Weights of a small transformer language model: capped logits.
MLP neurons of a small language model. Each row is named by its layer, matrix (up: input weights) and neuron, and shows model dimensions 128-255. Each number is 128 + 24 x the weight over its row's rms, rounded and kept within 0 to 255.
A block is one neuron, or neurons of one layer that tend to fire together. Before each block is what it responds to, as a language model described it from the Wikipedia text at the highest values.

Description: Word-completing suffixes and capitals
L2.up352 [142 113 145 112 187 137 116 121 120 142 145 124 158 125  96 137 146 121 144 148 104 137 135 148 116 149 138 106 190 147 125 129 140 129 132 111 149 138 104  90  96  68 127 117  91  91 108 120 109 111 129 122 172 109 160  94 128 136 137 162 135 129 101 104 105 136 153 101 101 126 128  97 100 130 131 121 136 133 113  94 136 134 132 110 138  92 138  82  96 135 140 140 127 134 100  56 125 103 147 114 153 120 117 129 131 109 142 214 127 144 131 199 168 133 122 114 101 125 140 111  87 135 123 102  96 128 120 108]

Description: Apostrophe-s clitic
L5.up23 [124 117 127  93 132 102 119 128  86 105 146 103  87 132 127 168 130 169  88 110 181 136 150  95 160 159 147 157 153 131 177 111 177 123 101 133 128 108 176 140 120  70 144 116 129  98 137 141 167 108  97  95  96  93  78 140 109 141 109 150 129  94 133 162  98 153 126 110 130 143 161 156 117 124 136 154 109 143 145 143 144 140 141 128 146 138  79 127 158 138 120  96 118 135 120 137  97 136 172 105 150 162 110 129 118 133 127 144 127 129 138 118 128 149  99 119 114 132 122 153  99 134 129 137 129 132 148 106]
L5.up35 [146 129 133 103 156 187 148 123 124 102 129  87 111 113 154 112  95 138 118  96 154 149  96  87  96 109 101 162 127 124 178 122 125  83 136 148 111 144 160 124 128  97 135 110 125 132 103 137 115 139 141 139 101 139  96 169 102 141 120 131 111 171 124 125 159 171 117 127 131 156 159 127 138 125 142 136 134 132 131 152 146 112 163 119 118 106 113 118 160 132  88  82 131 110 155 108 116 136 159 148 134 177  90  81 162 106 126 142 163 124 127 158 112 154 111 139 129 120  94 166 112 133 127 138 132  90 145 130]
L5.up183 [114  86  96 130 132 110 137 150 133  76 148 141 126 145 115 109 149  86 159 129 145 139 111 119  99 153 111 113 131 102 130 120 152 122 125 117 122  97 139 115 130  84 162 127  66 124 106 115 147 129 119  99 113  99 125 102 135 113 134 143 125 102  93 133 111 126 127 107 124 116 149 141  79 112 154 107 114 131  90 112 104 143 123  76 170 162 105 130 121 126 153 167 143 110 109  98 119  75 114  76 166 143 130 117 174 113 105 135 157 129 150 186 131 118 108 158 105 116 149  96 134 103 118 125 134 126 117 143]
L5.up730 [159 116 127 108 113 131 119 101 105  65 130 116 133 148 154 136 110 116 123 106 134  91 126  83  95 144 119 175 141 128 135 120 130 134 102 116  95  98 145 117 136 113 108 127 110 119 123 124 143 157  89 114 119 100 105 142 115 140 117  90 138 131 117 132  90 151 120 117 133 134 148 111 126 116 152 112 149 130 116 151 153 138 129 131 149 120 124  99 138 114 124 147 123  90 109  92 129 118 169 103 154 151 106 128 129 107 119 153 138 146 146 148 126 125 114 133 104 111 126 131 104 122 108 142 134 124 105 180]

Description: Table last-column numbers
L5.up70 [132 151 124 133 118 107 121 139 131 115 128 126 137  89 146 106 155  92 106 153 139 144 124 140 132  69 120 151 137 154  91  85 138 108 148 130 122 131 146 120 151 140 111 112 156 117 134 140  96  96 168 140 170  93 125 168 128 137 119 101 110 178 147 120  84 122 157 117 101 111 116 140  92 124 140 159 174 126 149 120 115 159 132 132 151  98 120 126  99 151 104  98  98 136 154 165 126 154 148 119 158 122 110 167 142 132 109 114 123 159 125 110 124 188 128 140 132  65 137 154 143 107 172  97 100  80 128 136]
L5.up168 [163 112 128 121 148 132 103 145 133  88 142 128 153  96 101 152 105 119 123 125  88 131 131 120 127  84 117 131  98 148 121 105  85 124 121 132 142 124 138 117 141 142  79 140 143 137 145 145 149 110 140 149 155  87 129 169 188 149 142 101 151 136 164 125 118 147 112 155 114 121 149 108 179 138 155 154  99 145 133 106 127 139 158 130 160 117 109 140 102 137 116  75  88 148 118 154 153 128 150 134 123 123 109 160 160 140 150 140 102 101 124 149 116 101 145 149 121 101 122 134 156 134 142 144 162  75 142 161]
L5.up269 [127 127 138  82  87 139 126 125 112 100 139 123 113  81 142  79  99 123 109 177  96  95 153 150 107 138 124 136 124 145 118  73 120 126 129 125 102 117 110  91 113 114 139 117 171 126 116 150 122 143 154 149 166 121 126 111 118 147 129 141 129 191 163 114 115 131 175 155 127 133 111 125 124 103 117 113 102 124 127 128 126 179 109 115 180 107 126 126 114 121 138 151 182 148 161 132 113 133 134 118 135 117 107 150 148 140  95 119  73 156 125 165 157 125 127 120 151 126 150 144 146 113 152 133  64 137 149 159]
L5.up696 [138 141 113 135 126 152  91 143 126 109 132 139 121  95 110 100 103 138 155 116  96 101 158 111 119 153 150 111 135 133  96  84 112 145 125 165 136 142 136 142 118 165 114 115 140 150 128 136 118 158 107 120 155 133 110 150 152 140 128 116  86 156 167 122 109 104 154 130 127 121 105 146 128  98 119 106 151 131 126 116 129 176 134 174 195 115 123 123 142 144 111 108 108 130 133 125  66 134  77 137 141 122 123 120 104 135 151 138 124 154 170 134 125 170 121 136 138 102 141 111 178  82 181 112  89  54 110 146]

Description: Possessive 's suffix
L4.up136 [125 119 128 104 176  97 122 157 116 125 125 150 133 116 134 136 158  94 106 156 151  96 128  97  93 145 109 107 152 111  88 118 107 109 123 162 136 140  72 108 123 100  68 129 154 119 108 128 121 122 121 142 111 143  59 127 107 144 163 117 105  83 119 117 137 135  89 114 121 149 154 121 124 126 141 120 122 137 104 146 140 107 139  85 169 117 130 127 104 140 142 128 119 145 115  96 110 113 116 127 145 123  96 130  74 130 171 156 131 128 110 140 131 124 133 140  67 108  97 134 133 122 146 119 161 143 158 120]
L4.up186 [112 102 167 100 150 116 137  86  98 121 155 113 110 144 152  96 139  75  94 101 143 114 140  76 123 167 119 155 149  92 187 114 130  68 132 147 137 110 136 105 138 156 119 143 116 123 116 132 126 140  94 144 123 115 123 140 147 153 123 130  91 118 114 177 122 127 113 121 101 129 126 145 113 102 111 155 122 134  96 159 148 116 154 110 127 136 152 129 164 130 142 125 115 143 170 118 110 114 140 122 131 155 120 100 121 111 151 166 130 110 124 119 158 159 106 142 113 127 109 146 137 124 142 145 109  93 155 110]
L4.up296 [155  65 102 117 136 133 134 101 142  71 121 101 162 135 127 129 150  79 141 113 140 112  91  84 118 140 120 193 153 101 121 100  90 119 121 142  93  93 108 107  96  89 111 115 101  84 125 113 155 134 121 103 151 108 126 147 140 127 126 152 143 121 161 129 101 154 141 104 101 107 178 127 125 118 125 121 136 122 115 133 143 134 133 104 183 121 165 109 170 129 112 120 104 145 107  69  99  99 128 133 167 139 131 150 134 101 136 168  97 117 135 168 149 117 116 142 104  91 119 116 133  96 146 131 158 126 175 115]
L4.up420 [ 89 108 109 116 137 125 147 135 107 136 126 159 135 141 124 110 140 105 124 128 142 119  92 101 137 141 120 137 157 109 127 111 106 119 127 153  44 118 105 113 110 104  68 141 131 137 139 122  84 135 130 117 148 122 154 133 124 143 132 115 153  98 114 105 134  97  82  96 129 111 153 152 116 107 152 121 115 127 108 196 173 101 144  88 154  92 105 116 131 125 114 116 116 111  94  94 118  99 150 113 120 113 114 111  86 134 157 118 152 131 119 150 146  95 122 152 126 146 105 138 144 118 134 163 134 118 133 100]

Description: Mid-word continuation pieces
L5.up169 [138 169 181 126 137 133 104 142 113 135 119 114 114  90 149 163  80 113 110  95 132 109 107  77 133 116 144 139 179 114 120 133 171 122 150 150 148 146 137 143 115 146 115  79 134 110 142 145 110 131 151 150  79 135 101 112 127 117 130 155 147 160 138 147 125 166 154  96 105 153 126 128 101 117 138 133 121 125 123 111 126 141 183 115  94 121 126 122 156 140 144 123 137  96 143  93 143 171 127 182 120 131 129 129 153 114 108 119 122  87 120 136 141 168 127 105 120  93 130 111  74 115 128 104 113  84 150  90]
L5.up518 [128 116 171 168  83  94 141 115 109 128 128 151 118 111 136 149  91 119 133 100 129 113 171 103 131 108 120 151 149  85 101 122 166 124  67 111 150 144 162 109 141 128 110 142  91 145 114 167 113 141 115 110 129 100 138 152 153 126 106 126 129 121 132 170  79 123  95 129 132 122 106  93 121 106 114 127 149 122 100 170 171 110 122 115 132 148 126 147 107 137 106 129 128 137 128 119  97 140 129 131  88 148 116 125  79 149 159 109 122 131 128  87 139 183  97 165 138 107 145 149 144 122 102 137  89 103 101 123]
L5.up679 [136 150 124 117  94  86 132 121 127 124 149 107  91  74 123 158  90 109 130  59  89 148 139  37 150 124 147 100 180 122 160 100 169 110 117 162 161 137 105 137 161 109  73 113 113 130 150 136 113 145 116 113  98 140 151 153 145 144 110 154 125 133 151 138 126 109 130 128 152 116 134  98 106 128 108 146 171 135 128 135 161 143  97 143 146 123 180 112 120 112  89 121 133 128 152 109 119 148 119 177 128 129 149 124  99 111 139 133 129 133 141  72 103 172 110 159 158 118 152 114  90 145 175  97 121 128 127 113]
L5.up813 [142 132 179 118  89 107 148 129 135 123 145 127 132  67 154 161  90 117 119  72  90 169 153 126 144 100 150 144 143 115 112 102 120 133  96 131  92 123 146 129 154 171  83 111  79 123 140 128  93 149 101 115 120 167 124 156 148  99  83 134 145 146  87 169  66 129 122 140 142 100 167 132 107 134  91 132 136 126  94 124 172 147 141 124 169 149 114 133 141 117 103 150 136 134 101 129 131 125 126 144 108 139  89 106 121 127 110 100 113 106 107 153 139 155 125 156 137  59 124 160 117 125 131 118 135 101 121 126]

Description: Prenominal modifiers before nouns
L4.up27 [176 139 131 115 130 138  97 118 134 119 119 132 101  99 131 111 147 134 151 139 130 123 105  80 109 129 153 133 111 138 160 120  91  89 113 128 154 120 107 167 125 133 138  85 143 113 110 167 154  99 119 121 135 111 164 178  99 158 157 124 160 140 129 132  80 126 182 113 130 142 170 128 142 117  62 133 175 165 133 176 156 123 155 122 137 164 173  79 113  82 153 139 120 132  86 152 132 100 131 147 154 130  82 106 123 102 116 104 157 152  86 133 156 156 107 152 152 126 130 128 133 134 131 112 138  77 113 112]
L4.up457 [135  91 136 108 138 149 125  85 128 122 123 116 166 138  95 164 136 116 115 103 138 105 108 100  54  84  94 127 101 128 102 103 141 108 132 145 146 127 122  88 120 101 110 152 102 125 127 135 187 119 124 108 124 132 129 171 151 164 130 138  99 133 141 132 117 181 135 135 140 147 174  99 163 132 127 104 121 134 138 139 153 153 118  88 161 140  85 100 126 115 106 138 111 143 126 125  93  82 122 166 149 126  65 103 143  94 117 163 143 136 126 132 133  93 113 111 141 123 147 145  80 132  93 128  96  57 126 132]
L4.up696 [159 100 155 113 132 124 132 144 117 104 134 129 177 107 106 112 182 130 143  80 139 148 138  93  50 116 126  94 110 124 114 125 138 138 149 144 141 110 126 117 125 132 123 137 142 138 117 152 122 140  81 113 144 134 133 130 126 146 127 117 110 101 161 154 105 112 140 105 139 134 160 114 169 121 127 131 121 151 161 175 139 163 119  82 159 198 165 113 125 126 108 121 124 127 118  80 102 127 118 150 129 140 112 122 135 111 138 164 137 138 141 152  73 106 133 125  70 103 104 114  80 132 119 114 129  74 155 104]
L4.up955 [152 124 151 140 159 161 121 150 135 112 147  88 100 130 144 159 105 151 109 103 132 146 131 120 109 148 130 121 142 141 136 159 147 125 140 159  80 167 152  98 124 134 112 166 157  84 119 172  69 153 108 163 109  90 108 157 126 128  83 111 121 189  88 118 121 150  99 130 150 120 131  87 150 121 147 124  70 134 143 121 114 113 136 128 157 127  91 121 149 120 107 132 111 171 156 107  98 157  96 106 102 120 150 119 132  87 116 177 146 121 110 165 105 142 125 147 117 135 120  97 137 143  90 128 111 133 139 161]

Description: Mid-word piece after capital
L5.up189 [135 147 152 122  67 115 103 123  76  96 159 124 147 124 148 127 110 108 151 137 135 112 105 135 160 122 144 113 120 141 140 125 130 139 100 123 117  95 104 135 109 114 125 141  86 120 146 127 115 143 138 111 118 134 145 103 117  93 101 150  88 103 148 138 127 150 109 146  91  74 107 134 126 111 177 166 103 178 149 123 115 169 147  82 140 118 109  90 132 126 157 132 130 183  79  91 116 145 163 132  89 165 116 119 144 113  77 171 142 117 159 182  81 109 113 108 121 118 151 111 122 133 121 123 138 145 124 127]
L5.up452 [112 129  94 126 149 147 127 108 111 118 128 152 163 142 144 161 112  81  89 108 147 110 102 127 168 122 137 118 157 108 133 145 140 130 130 124 115 108 144 136 165 147  70 111 144 138 143 132 104 122  88 117 116  75 100 114 121  83  98 139 161  84 104 145 124 147 127  89  94  93 156 138 126 122 145 142 129 134 153 169 164 169 122 151 130 144 107 118 119 152 122 122 108 145  97  74 146 123 175 121 153 116 145 101 144  99 127 138 162  96 117 148 102  89 104 172 122  93 152 106 148 126 156 129 161  81 130 120]
L5.up508 [130 106 110 137 107 124 126 135  65 133 159 116 150 135 155 107 100 100 135 143 146  84 104 140 166 144  71 143 115 112 145 130 132 104 150 157 135 114 129 121 149 114 116 113  79 122 109 115  96 137  88 122 146  94 126  88 115  92 127 153 115  91 115 122 140 123 122 121  70 101 102 131 127 125 197 146 108 130  88 136 102 160 133 116 125 137 160  60 159 134 151 129 156 143 126  92 105 162 159 120 123 100 146 124 133 114 108  79 165 122 138 138  76 130 118 120 135 124 151 116 154 117 144 116 102 153 109  92]
L5.up729 [146 108  95 104 148 162 104 122  81  57 161 109 155 154 140 129 109  71 107 115 150 104  81 131 168 108 108 133 146 156 122 132 138 102 129 142 136  98 142  98  99 174 122 137 108  91 109 119 124 162  97 114 124 127 106  98 153 112 124 145 164 160 135 127 162 111 171 128 152  85 122 152 121 112 170 113 124 130 137 156  80 148 144 131 137 117 113  96 107 124  98 134 124 142 103  85 149 101 146 138 128 113 138 103 160  95  97 136 159 135 117 156 105 133 117 137 132 105 109 165 135 140 121 101 125 107 160 136]

Description: Table row ends
L2.up531 [163 135 109 117 126 104 108 129 117  93 131 129 149 112 148 110 106  95  71 156 125  95 133 140 137 130 116  85 106 138 110 120 130 121 144 167 106  93 117 152 141 131 116 134 129 146 109 131 103 120 119 140 134  94 123  97 118 124 134 116 104 123 135 140 123 116 138 147 111 130  76 193 106  91 153 111 113 133 128 120  85 147 104 134 144 144 109 131 118 112 126 125 106 125 154 167 113 136 123 126 115  87 134 132 156 140 168  93 123 140 141  85 133 162 116 140 151 111 134 142 158  79 151 122 140 104 109 129]

Description: Mid-word fragments, foreign scripts
L4.up261 [152 151 131 112  94 160 145 137 104 138 101  90 143 136 118 120 135 106 114 142 125  97 123 123  92 148 113 143 162  97 134 111 146 121  88 125 158 133 101 132 180  89 116 119 141 120 119 163 100 108 139 115  95 142 115 208 135 108 134 125 150 136  92 148  77 131 153 128  67  93 120  77 139 119 110  96 146 139 114 140 164 134 167 132 115 153 153 105  89 113  94 102 105 136 140  86 136 154 166  74 154 124 137 128 128  73 122 128 150 138 129 110  88 114 112 133 149  57 109 160 110 127 146 138 128 131 156 131]
L4.up553 [190 140 168 131 111 133 117 133 105 134 103  84 154 122 131 141 112 105 152 138 128 101 138 169  46 144 121 135  93 115 117 127 138  68 105 129 138 142  95 124 110 141 179 158 111 129  95 162 117 131 110 121 103 152 142 102 128 113 103 104 113 123 122 155 115  88 161 134 166 136 114 111 104 118 107 127 153 139 132 143 130 125 134 115 102 195 148 129  92 131 114 138 103 119 171  75 109 146 118  99 114 103 143  98 141 123 120 128 133 147  91 117 124 103 101 164 160 137  90 108 128 127 115 137 106 102 137 143]
L4.up938 [137 162 119 116 143 174 137 131 125 135 147 156 134  95 133 159 153  88 158 118 126 103 113 121  83 151 123 132 123 110 126 117 180  86 101 108 122 140 161 139 103  69 128 113  94  94 122 154 103 130 105  99 128 165 118 118 111  73 111 157 129 101 127 169  85 112 107  87 139 127 158 125 113 122 142 125 152 152 113 114  92 139 133 110 107 139 154 138  82 125 101 152 128 105 121  83 146 153 107 183 119 150 115 123 115 105  96 136 144 131 103 141  88 150 135 123 111  88 125 129  92 117 145  80  90 119 132 119]
L4.up992 [156 155 116 107  98 139 156 121 113 156 103 123 112 105 108 157 101 126 114 129 153 129  97 127  93 128 148 115 184 122 145 131 145 146 144 161 144 176 122 158 113  82 125 100  91  97 144 144 125 121 136 121 106 145 130 181 138 104 120 168 125 121 144 113  92 118 116 124  98 124 121 120 124 134 111  99 160 161 142 131 118 154 120 156 131 102 132 109 112 111 107 140  81 132  87  52 128 187 177 142 160 138 146 126 126  87 102 100 109 101 107 116  91 103 128 150 152  70 118 145 101 143 137 100  83  89 140 121]

Description: Mid-word subword fragments
L2.up17 [175 144 170 123 110 142 149  99  84 146 113 125 142 108  97 101  80 112 136 157  86 155 139 117  93 141 125 129 157 106 113 116 177 190 122 165 141 136 137 148 125 154 150 114 108  91 115 143 163 135 148 116 101  96  85 164 159 149 110 149 154 121 142 108 110 112 156 118 132 117 113 158 103 106 112 147 137 139 125 112 119 152 122 109 121 167 133 154 140 108 107 142 125 115 118 100 135 161 126 115 134 111 122  94  93 126 135 109 123 109 115 105 115 118 105 129 137 145 114 141  91 146 125  80 137 123 198 155]

Description: Predicate verbs and word-starts
L2.up269 [125 108 150 117 118 132 156  83 116 129 122 114 133 139 118 104 134 117 110  83 108 141 149 142 116 118 140 102 180 153 108 120 104 126 186 153 108 133 139 130 127 137 129 115 118 108 131 128 163 114 136 125 166 160 119 137 130 140  86 138 137  81 133 131 100 194 154 157 117 145 140 140 127 144 145 158 152 126 139 138 151 116 168  98 140 112 142 116 132 120 150 138 140 128 107  87 106 179 177 149 114 143  95 108 113 111 170  90 135 157 126 176  64 124 122 130 156  96 122 147 139 119 113 133  72 142 145 142]

Description: Word-start fragments
L5.up129 [125 127 101 103 146 119 117  74  81  77 126 103 135 105 152 147 126 123  96 128 175 107 161 126 142 144 144 147  88 131 130  98  86 118  97 120 114  29 107  70 109 118 143 106 109 117 113 156 168 155 108 106 128 123 122 104 125 153 177 137 164 155 167 133 159  97 145 151 134 150 109 133 136 129 165 175 158 150 154 129 108 111 127 126 163 120 158 141 114  97 151 109 168 136 109 116  92 108 140 113 143 140 139 123 149 124 116 158  96 144  98  90 125 135 127 139 165 110 126 143 140 111 146 108 136 149 182 117]
L5.up546 [140  81 102  95 176 138 122 148 103 110 109 145 139 145 107 131 124 100 114 113 111 119 129  68 142 146 113 115 133 147 103 122 133 155  93 159  80  61 130 162 113 143 113 136 101 120 121 110 160 132 120 112 122 100 142 104 164 171 145 157 156 153 172  83 152 123 154 102 146 107 102 113 164 127 132 112 120 154 143 138 177 112 122 122 135 107 140 137 162 136 123 139 120 130  91  75  94 118 124 100 135 118 113 142 106 115 167 134 141 132 180 151 141 107 108  92 127  98 117 128 128  86 123 130 126  80 142 125]
L5.up603 [153 135 121 116 135 120  97 133 118 118 168 106 163 125 123 147 124 139  88 107 133 136 131 167 105  89  95 173 129 146 135 112 114  94  97 144  59  76  92 121 131 133  99 128  95 121 124 140 154 136 129 110 133 155 137 155 160 140 133 120 139 135 182  98 102 141 153 104 106 143 148 137 166 128 131 115 115 125 140 152 172 136 136 113 162 147 140 136 112 121 139 111 103 157  99  78 117 111 118 100 167 122 123 133 131 126  97 163 113 125 166 152  94  96  76 142 152 126 112  99 150  87 114 127 131 118 150 119]
L5.up870 [132 127 102 110 155 139  95 150 129 127 149  89 151 112 118 112 118 124  82 172 153 135 126 156 115 114 111  79 162 156 172 112  88  92 121 137 132  97 121 140 178  73 122 107 142  86 128 172 195 110 150  92 114 116  86 100 152 124 178 160 146 138 132 113 108 140 157 117  83 142 156 100 127 133 153 121 148 107 143 106 124 167 141 142 147 126 101 144 109 143 167 104 146 152  86 161  95 117 144  77 128 139 159 124 151 114  70 134 108 183 114 128 128  97 104 138 153 133 172 132  96  97 146 143 129 163 177 144]

Description: Table row endings
L4.up1 [141 103 212 114 121 156 152 111 127  82 153 144 122  92 111 132 100 118 138 137 153 124 155 182 106  73 156 134 125 134 102  90 133 112  95 117 130 107 109 109 117 135 143 154  99 134 134 137 121 175 123  80 147 113 134 133 159 113  78 158  81 109 135 161  98 135 117 120 132  95  88 150 148 102 158 143 172 127 128 113 102 163 133  77 126 141  80 157 148 148 137  93  80 118 111 174 138 135 137 143 123 131 129 126 150 119 128 128  99 116  91 130 164 116 104 132 130 103 139 193 155  86 103 127 140 103 154 159]
L4.up144 [129 126 120 132 134 113 127 123 133 107 146 140 168 123 118 127  86 121 116 153 154 102 105 129 123 123 129 114 151 143 118  80 135 131 155 175 148 111 120  87 120 112  99 124 141 125 132 142 107 112 122 112 137 111 131 133 159 122 121 115  89 148 126 150  98 148 113 131 116 110  77 126 122 107 197 116 153 123 103  93 125 151 139 105 143 109 150 112 100 132 142  82  77 114 151 163 156 145 163 129 131 118 124 140  73 143 186 119 111 154 116 114 139 159 113 122 164 105 129 184 124  70 124 129 144 138 133 149]
L4.up655 [137 137 121 117 127 122 135 124 141 127 147 132 126 117 154 145 116  84  86 136 131 126 122 127 110 151 111 116 119 157 115  95 106  75 133 169 107  81 143 131 141 115 109 136 130 138 135 150 129 129 150 123 106 128 110  87 125 130 138 117  99 140 136 154 132 122 137 149 112 119  75 144 125  90 152 130 190 109 110 107  86 121 113 118 135 158 118 147 127 113 130 101 106 140 141 180 120 125 129 159 119  75 102 121 128 141 140  98 109 122 103  76 164 185 134 135 140 105 149 162 139  88 126  75 102 133 107 101]
L4.up937 [131 141 148 135 125 126 126 116 112 113 125 138 135 120 108 123 106 134 134 185 154  89 132 154 126 138 112 121 126 137 105 100 100 102 169 151 137  99 102 115 133 155 140 121 138 133 138 125  91 126 129 134 186  97  98 129 150 110 103 130 123 144 148 138 140 114 143 126 107 118  83 172  92  78 171 147 134 130 136 106 129 155  93 140 135 120 125 124 127 124 128 106  67  97 177 163 113 163 142 144 130 128 146 136 143 116 136 102 143 145 112 103 130 171 119 126 173 114 126 130 156  93 148 116 114 132 165 124]

Description: Second word piece
L4.up497 [118 102 112 123 138 137 119 119  79  92 130 117 127 121 128 128 128 134 116  72 135 109 163 105 150  78 124 100 170 138 119 117 150 142 110 123  97  98 108 122 140 132 123 135 115 122 142 126 131 153  91 107 125 100 102 104 170 109 136 119 127 101 139 158  79 127 130 113 139 109 103 161 117 129 163 144 131 129 147 158 154 159 140  96 161 142 101 131 165 147 148  97 163 128 134 110 108  81 166 113  92  92 108 152  78 118 141 131  96 137 150 150  60 147 121 119 134 102 147  84 141 129 141  89 142 141 145 129]
L4.up588 [114 137 139 113 100 125 121 117  87  92 153 117 196 117 115 125 111 112  64 117 154 150 122 129 131 145 108 102 127 137  98 116 117 146  98 155 140  71  92 156 122 123  89 130 110 128 110 105 135 134 111 114  97 130 131  94 199 106 186 134 139  80 153 125 120 115 141 145  89  67 113 152 186 132 119 111 106 141 137 103 134 159 124 134 156 172  79 116 108 102 108 145 126 126 137 134  89 102 181 138 119 137 118 141 152 101  98 158 119 113 170 112 134 129 114 145 140 109 144 150 104 139 161  88 130 146 143 120]
L4.up629 [143 118 141 107  93 153 133  92 111  92 146 147 155 130 183 142 121 124 111  69 143  70 108 115 150 131 122 124 154 138 126 120 150 166  89 146 130 102  97 168 161 131 107 136 154 124 130 113 119 163 128 126 113 115 117 106 101  93 132 150 111  97 120 103 124 135 146 113 131  88 102 177  97 124 152 118  84 140 172 134 129 152 117 120 150 149 107 122 150 112 138 150 104 150  98 131 144 129 162 117 121 151 125 144  94  89 117 138 119 117 145 111  91 136 112 114  86 131 139 144 151 126 135  75 108 127 140 133]
L4.up751 [131 114 121 108 127 100 130 115 121 111 141 120 149 128 179 118 108 101  87  70 104 136 133  79 120 168 160 140 158 121  96 118 150 136 125 143  95 145 101  96 150 114  81 156  99 126  98 127  81 208  90 124 142 110 140 100 149 134 111 154 138 121 149 110 138 117 117 121  88  98 115 131 149 104 113 111 118 139 122 139 146 142 105 127 146 132 119 112 104 109 128 147 103  97  91 101 149 104 135 100 153 131  65 142  96 123 189 149 149 106 127 158 112 108  96 139 122  89 140 152 144 156 115 115  78 139 135 158]

Description: Mid-word single-letter fragments
L2.up358 [114  78 165 126 105 136 161 103 114 133  91 102 124 141 145 135 134 111 142 102 140  84 112  97 156  66 141 109 123 127 129 108  93 153 155 159  82 128 124 145 162 123 147 128 114 119 115 115 166  92 112 105 172 177 109  85 172 124 107 137 165  75 173 151  85 148 130 163 114 137 151 155  96 130  83 131 180 146 108 175 152 106 135  80 166 128 136 107 145 151 136 130 135 129 103  97 112 147 130 110 152  94 112 141  69 102 132 134 109 127 161 168 110 132 125 141 103 117 148 148 112 155 115 122 110 159 133 162]